{
  "head_dim": 32,
  "norm_place": "peri",
  "positions": "rope",
  "rope_fraction": 1.0,
  "qk_norm": false,
  "attn_scale": 0.177,
  "bias": "none",
  "parallel_block": false,
  "beta1": 0.95,
  "train_tokens": 188900000,
  "steps": 11530
}
MLP neurons of a small language model. Each row is named by its layer, matrix (down: output weights) and neuron, and shows model dimensions 0-95. Each number is 128 + 24 x the weight over its row's rms, rounded and kept within 0 to 255. Numbers have three digits each. A neuron's up and down rows have the sign that makes its largest values positive.
After each neuron's rows, "fires before" lists the tokens most often just after its 100 highest values on Wikipedia text that the model never trained on. A number after a token or word is its count.

L8.down13:143113131140129160133138142083128102088139117124180110122167153141098122159155130126147157135154113101168165117111103111135134112143124118150106105104078107155128107173081110133146135150133175122135134118127106138179125105086131108142169106132103170125124154135139138147168126138124073068
fires before: "9" 100

L5.down81:164137128125115194141184113088124133143144143133132095134145118134119138137155127112103155134156168127107135163143116110113152149102087124199149160165131097160117158132124123119085131169137112172107091129099078142122128123126161151133138145126097106134157117137156125111149116115153140131
fires before: ";" 50, " " 9, " of" 5, " |" 4, "′" 4, "," 4

L5.down90:116133132103098130122123111110138089147129087145121135099101191111129140130109136127105113091145126134115105122138131117183169124170154116093107112103122121118112092157119118146106110134097121133144131178093124157107155133131123138147144148134147111156153170184151126109154138116144176134
fires before: " |" 29, ":" 16, "\n" 7, "." 6, " (" 6, "," 5

L8.down75:108138133158088113151099166138123145138136106116122118095164115141156135128119143118099098105097145110148158124080129136150110128123138098133123118166135168113148147129135123111096109076146160149166132113084093119171160109106127159146131158100157132142124104107140084097127113075135145105
fires before: "0" 21, "," 19, " m" 6, "^{" 5, "/" 5

L4.down10:152158097094122165106107156156135143141115102111142135128122107102136120132088125126089129139130137121150123114142132127152112123137078079116141115074139158122113176154113151190180124095147142100121129148161120153079113148085118183151143132142147105126152123133148120171133095118123151131
fires before: " |" 52, "." 6, "9" 4

L6.down178:128134125108109104110164137117102130114136076089067152131167101126107145138109127140134125120140137107156141120091139155139113108137142113154160090175140119117099131139148119163118143132151147140059136102145109136125085106120118120136162155146105093132135118111132133129102086077134084099
fires before: " " 93

L4.down161:133137163149119104081156128161191180087102133131116094155154143145116123098113138168161135144102122140138136161125119134090157139152104124100140116091168109130112131140116150122116136112158098145108117107151126209103137104130131136134115130155122131130104144093153132085115103164103125122
fires before: " " 58, "," 19, " |" 15

L8.down156:152134065129110118076145128117132128137167154089112131139097152125100162128149137156130122080088156098098111139158173150148126111095145137176139123149144126107118124135182119075132135107152157132159092105148142157143118101161115155124127152136134110175107096138145123130147126103149130109
fires before: "," 25, "5" 12, "." 9, "6" 9, "7" 8

L6.down152:140144123139101133116102118097140140128108131144120137114148149133159133086100109134108124095139097145143135164156139132122138145139150141135145124132120131118078095177162148127124102116093120116135080154185096140110185137105138114105138132106103121130159219165182136156113118126120137139
fires before: " the" 25, " to" 10, " a" 9, " " 5, " on" 5, " by" 4

L5.down92:140149175145121103193115163104113121130091111130112134118111136145163120097156123152114132126117124134099138161118120090150084145124080107122125111091128171127134113149140102118150107087135083134152131161152127154120156095082136120115110090142159123164121087093135096113160134120111123146
fires before: " |" 60, "0" 6, "%" 4

L8.down43:111162100114089132118119170120110081143099146150088109157093126147137100097116141093106127136123146140137109115112121132158108146116133133116128177116178128151135134138141118146120117134116135103090105126157137109128121106104162122133099138160103129124146108134110137106145127122123091151
fires before: " of" 46, "." 12, "," 7, " from" 4

L5.down57:121132128108105119170104111161151138128130089131150122125190131139120141134139139178086136142132055108110077127152116129110113145172132125129096115151121151123116104125111147149107147155145190099132100133117128142146109136142132184126152155101181133161118140125132120118109078112131119131
fires before: "," 30, "." 12, " to" 8, " and" 6, "\n" 4

L6.down148:173134100055107170105121146174104159135135114175151133132152136128119134109105137100128097158165108121151122125125098105109120147109124141143138197137139142107117132134148105125131092135141131142129108156112117170120138113079108122106109144081138099135106147119103092138154147123090118151
fires before: "1" 16, "0" 14, "2" 10, "9" 8, "7" 7, "4" 7

L6.down50:153157163117113123161099139143117100113119145120127168111130133124106146135144119117129153080140108116132115116157078107152152126117141147141128109121095136097131163121183163105108112133130126176157131119140116121096097129144145115086193141146145114122159108105129108086149129121120153123
fires before: " |" 29, "′" 23, " (" 9, "^{" 5, ":" 4

L5.down169:144143122146100125093093123128181133054171095139130134091153128132123087131130098149100098168122099120147083151187119086160110159124130139114118152118159128099105118158104113107126125133142126134130107146145133131126149122116069130145135116121163157156131116117154120142115121153101179116
fires before: " the" 45, " " 10, " her" 4, " his" 4

L4.down11:118140188154085092167118123141148096125138116116137130154110074132163103142131136133138134104099126096107130086129104168137132140162131136171138137153128137120165129142116125145114132162126087152129116189134119093090149106110164099123109135119151065102102089131132118111140185160120116125
fires before: "\n" 39, "|" 27, "-" 12, "2" 6

L4.down32:126134125095145129141117127119127141135144135116112119110136151107120104161158120116135134117135089133194154141114127145114139125104162097150104088073113132094108104122115165119105108114186153140144173109142131150117083109101136148080112126156163127102098124129165117156123106153110115135
fires before: " " 37, " —" 8, " D" 5, " N" 4

L8.down26:143140148104114126118091116172149112103129106094143124102159135155127113183118068125136162095125135119117161113078132089162115125122115167089132116148106176120131155166123092125120133141176142107156121165120121072149131140138089163171165095156117128158131152126113137106126137136143099098
fires before: " |" 57, "t" 7, "lit" 5, ":" 5, "s" 5

L8.down54:093091150135114108113120122135149143185151096117051167126090142129156146101098150128063088101129077137106100193142147146109123102147133135126107114176115117122140144106119128128143149117108133080160114128117066092106064161121117123109091126145075133105142133111125165136102108133101118095
fires before: "–" 32, " |" 29, ":" 8

L4.down157:131102117076162118116157136173117131124122122139116110113139086141114138124181108152168141133103149113146118113140114161140124156122128083152078154129105132114151099140122109079123117107128112102108141114142110119129178128125182131198126105117106115131087140129153113168139142139096122139
fires before: "|" 49, "le" 5, "\n" 5, "ang" 4

L4.down46:096160163129128109149176128115137175093117160157170126101132156109164153160123129140161142135131145155126165109120144098124104161121154133105132129154132147138130079151131112146097131126092140106101150108145094126124127117115156143149100134158123120102113121126135094143119106156111099151
fires before: " " 65, "\n" 5

L4.down94:129135155152126125144146129125124118125121110133126115119161127143164138161110132166128120111156129096126154127145123089098118114099093111129145110168139093113121132119104065137160102106125137120120161135146119126134158125106121103114107139139121126131099138050181139172114141156092153136
fires before: " " 66, " Total" 8, " Al" 6

L4.down138:124152121070139159138160136127109129102115108126116111110173105127139144101111158135156156152091086152110117084149126138130139106160125149107087156115160146142135136140096151131153053130139103176138125112173108129169119118126115184104152092114152100128120149121160143098079109162087100098
fires before: "1" 24, "2" 21, "0" 8, "8" 8, "s" 6

L8.down141:075149124137106119155136178088148094112155142137136112119121110149142133102164126135125130089113150125081139148132116146074115167118147084131149112125147113090131146091167122079120111100131143173170105156105151094156126113154137162118167155134102153133113148146130122117109110122136162096
fires before: "0" 100

L4.down53:107148111131131123134124135149168073116137126153095131107150140105153115151126130116142158144175147159102088074117111131154117168125097141155123113121185217137074130135157115105134124157131143128098143108142141142108162133126127143146158114097105126134110114122141138174128135161126100096
fires before: "|" 60, "." 4, "\n" 4, "," 4

L4.down74:110125119114153151138135123104156111148120099153116122134171100102139120170144140089129093098112118105128093139124112133155137127120124152144108148140136103082126142114123122140121137157131138070147100124110138095144139109138111140107091106132128149116112147131107108118138132115146117114
fires before: "|" 38, "\n" 17, "prop" 5

L4.down69:146134137101110095124159151113123127136110121147122124128168152100102151142104099137130113124127113124131119098107162157139168135112133119136097148170146123144168143077103146151133159123112094135136130073087133101154113115123133132133114133115126142086156151142106124135140173129147084137
fires before: "|" 71, "-" 18, "\n" 5

L8.down30:156120125095128165107083112119108122104123127124113124140118131114113117136080125115159175147179137132090123109117116131135122108106145148139160159115137122155143109160177109161099139132090089156129176113125113111118103119135163083121149098158111104082139125126205152116135160144144129126
fires before: "9" 71, "all" 5

L8.down126:099102113118168166081154124173145138132097115146147131104120125126105119120125139110152177153131101123154109135084134162094141129154147132137130131152145095168085120127076141130153127163140075127108123122123097147160140112140114144083145124133104120125120114177121141144148155145149102107
fires before: " " 65, "." 9, "," 5

L8.down85:147135086103110131124132126171120120134125077107132174095149146116121146160097140117133118140143150112143118131160096142133154120139115124137097147127112127109128121110112051129151113095187174144156111119155111086119145137095115099139119101128180133092128148130141135087179152150087118150
fires before: "2" 97

L6.down127:158176113140127150106113120138138118079115164146171165164097115128130138102116125158103145138125143133151170117161088130119162173132143098150130121154144151111140107146146111135149098091160163145107160135163102150110120158155155099099115140172139122102091136133132145115091121137151155155
fires before: " " 45, "s" 15

L4.down15:137097136124141102112136167145137092098111154101155109106103174153116113117130135116115135155124161100160125134098126128158139103135114122129115113118138175111104090115138149091133116160148133105116121126184111175096130140108120119154125130125086073106146132110136140101127191095124121118
fires before: "5" 18, "0" 18, "7" 12, "9" 11

L8.down161:140093122125119122104141087101134116098136122138147125085138145114162120116088133131117141160096112096138157135184114101110135140123131121092150136134096140140165106132129158105144156113117108106163081162132100135142186112166119143101150143125106157111180130168142121146090126134151153094
fires before: " by" 28, " to" 15, "ium" 6, " a" 6, " as" 4, "." 4

L6.down106:098145109167121135136092102093107156134075136137135097148158091139155124098123132126166142120127141099138154094141107113136138104101136121150154109175132108148138170140088100144166122159129122153135063128087145105138141091123151158127125166149098126125161145125113110139141152123172131171
fires before: " to" 20, " in" 12, " by" 12, "," 6, " as" 6

L6.down49:117112115131167148109137147111144143124147098073119133092165180156104131145107119113096084132126152158175156109120149143125125130162174118150116136093119159148089114103156133106111134100106152103097128117096128199143147139132119104086116107127135159151152130143122126152166119114094098144
fires before: "s" 40, "|" 20, " " 4

L4.down136:160103135143149101161146149114088098130107142120124112122094124130152153096121137145122143088110143135131111114109111170128112143111134154160118161160118167088135194138151130087124093136110095099100130182111158113137150138098137116115159133152149137117126129108106129162180130097172126120
fires before: "1" 25, "0" 16, "3" 10, "4" 10, "2" 7, "6" 7

L5.down47:124151150137065120108176108173134115114123096157105142118133089118145172159103116129183167135160131164117122164121119135123073141094099132129089127088129127128154149117153137129124100113085131108109092126088162150101125098122126130182150072117090121128166100142144136139107138145081118123
fires before: "|" 76, "\n" 6, " " 6, "):" 4

L8.down172:153114079166122127136149149105100147094143104108134147150149085148126138131147124127136134101111133134086138116157118160196147121121107128120115096135162155105147120144141154153154161163127166118103113121114086122121150135174128112167113134155132128190164130091173149116128106116147135137
fires before: " " 88

L6.down163:186153118131159131114102163139121135136145144120123097168078160126126113088108150145143138109129137143105110126135130177106086153145132164178123140120137177118117136138154144150139106122089181116144136121116087145153141159094145123125159150101150102128111120142151162175133141079119121102
fires before: "6" 22, "5" 13, "4" 11, "0" 10, "2" 10, "1" 10

L8.down66:162133138154132100127128120114124108123133105131169160165099123150095110150113147165128109125097132145167107120117139072164125173138123124184122191107124135097157139168131088144125100078153123104123124105115107116139120149169089105124130119126091143103124128138125141165142160142124104113
fires before: " |" 60, ";" 5, "7" 5, "8" 4

L4.down164:157061122111135131160141100135140182132135112144141093113160136148143174146113131118130139189136092071153115149081117091136095130127150096106118131128139134127161126086090133155142098103147155098101141111165135169094093093133122165103135079105129127133099124136155166123123092172096145110
fires before: " |" 63, "–" 8, "," 5

L8.down190:119086102161127116128094107126096102154141087108160120145096097120121145109143124114137181167087132106158165064141124133120170149101107129168080089089146068133147161140113103107130136133148077107080140130174110095122125122125096095143142115157122140118142119142143108160125132149134128151
fires before: " |" 52, ")" 6, "roy" 4

L6.down74:188145166121133131133137139141123134122136181150085112128141116148130102126131133122135120133149125120152123127102135125118137143139128065144095171088110116134116107111149168103106104148142097146142132124131136127154191146165175125095140105078122091132139116184111133134143136140122134155
fires before: "9" 69, "8" 27

L6.down119:093155148162106152140146160105109172077122102121147090114127131129118129156146155160130123118100128100104165105116122151160120154094145115167137108116134145136132116086151143122132147135122110128143100141114152112169113130122117118127134136100111110165099125115138096177110141144161115147
fires before: "0" 84

L4.down30:123141167076080134153143188132147155125114090171116094120141122099138083092135123162113161120134148122128130142130086115142126104159130116170141127135131140161105105142168137145143115096144142102102160138064129161133129143120129132133107125117098142120135158113130094099126124177121124162
fires before: " " 60, "9" 9

L5.down26:144133125129140126102092155126118144120070089104101142106124138111118151089130116102121134127122090133156161148127104162116152105157088104136126142154143126094115135144143135143173138187148144094142145103130102138104119115134133100075104144162109134142152109108121131173100100121139077093
fires before: " " 88

L8.down176:152137106121115161118077112145150132125111138167080144119121119150140116148107133108150092133159158125158096156141100172109111139131132113094082106130106119119108102117120089113133108130134128121087091082121098143110086151162174141125124131092167115159138084126084160164104086141155159090
fires before: "9" 61, "8" 39

L8.down179:104119085109172122152150135111126161107146127155120125118141126128162140131126131127114105119124153120136104117113080090156146125139120145141183172165123140142123123122130104150156141108105120126118121171148133133101114136154130094139113162119114132085104113148116114137174182111134154140
fires before: "1" 41, "2" 32, "3" 9, "6" 4, "4" 4

L5.down119:136110139131130181134130160133147116166111143140120127111088073116088116137129163113096145096123155116123186137145111107125125166107100142136126167111163158137126153160127137156163090100150138127123137162148067130100130096122116187168149185144139115079098119102138169161088152139153155114
fires before: " |" 24, "." 16, ";" 5, "ng" 5, "3" 4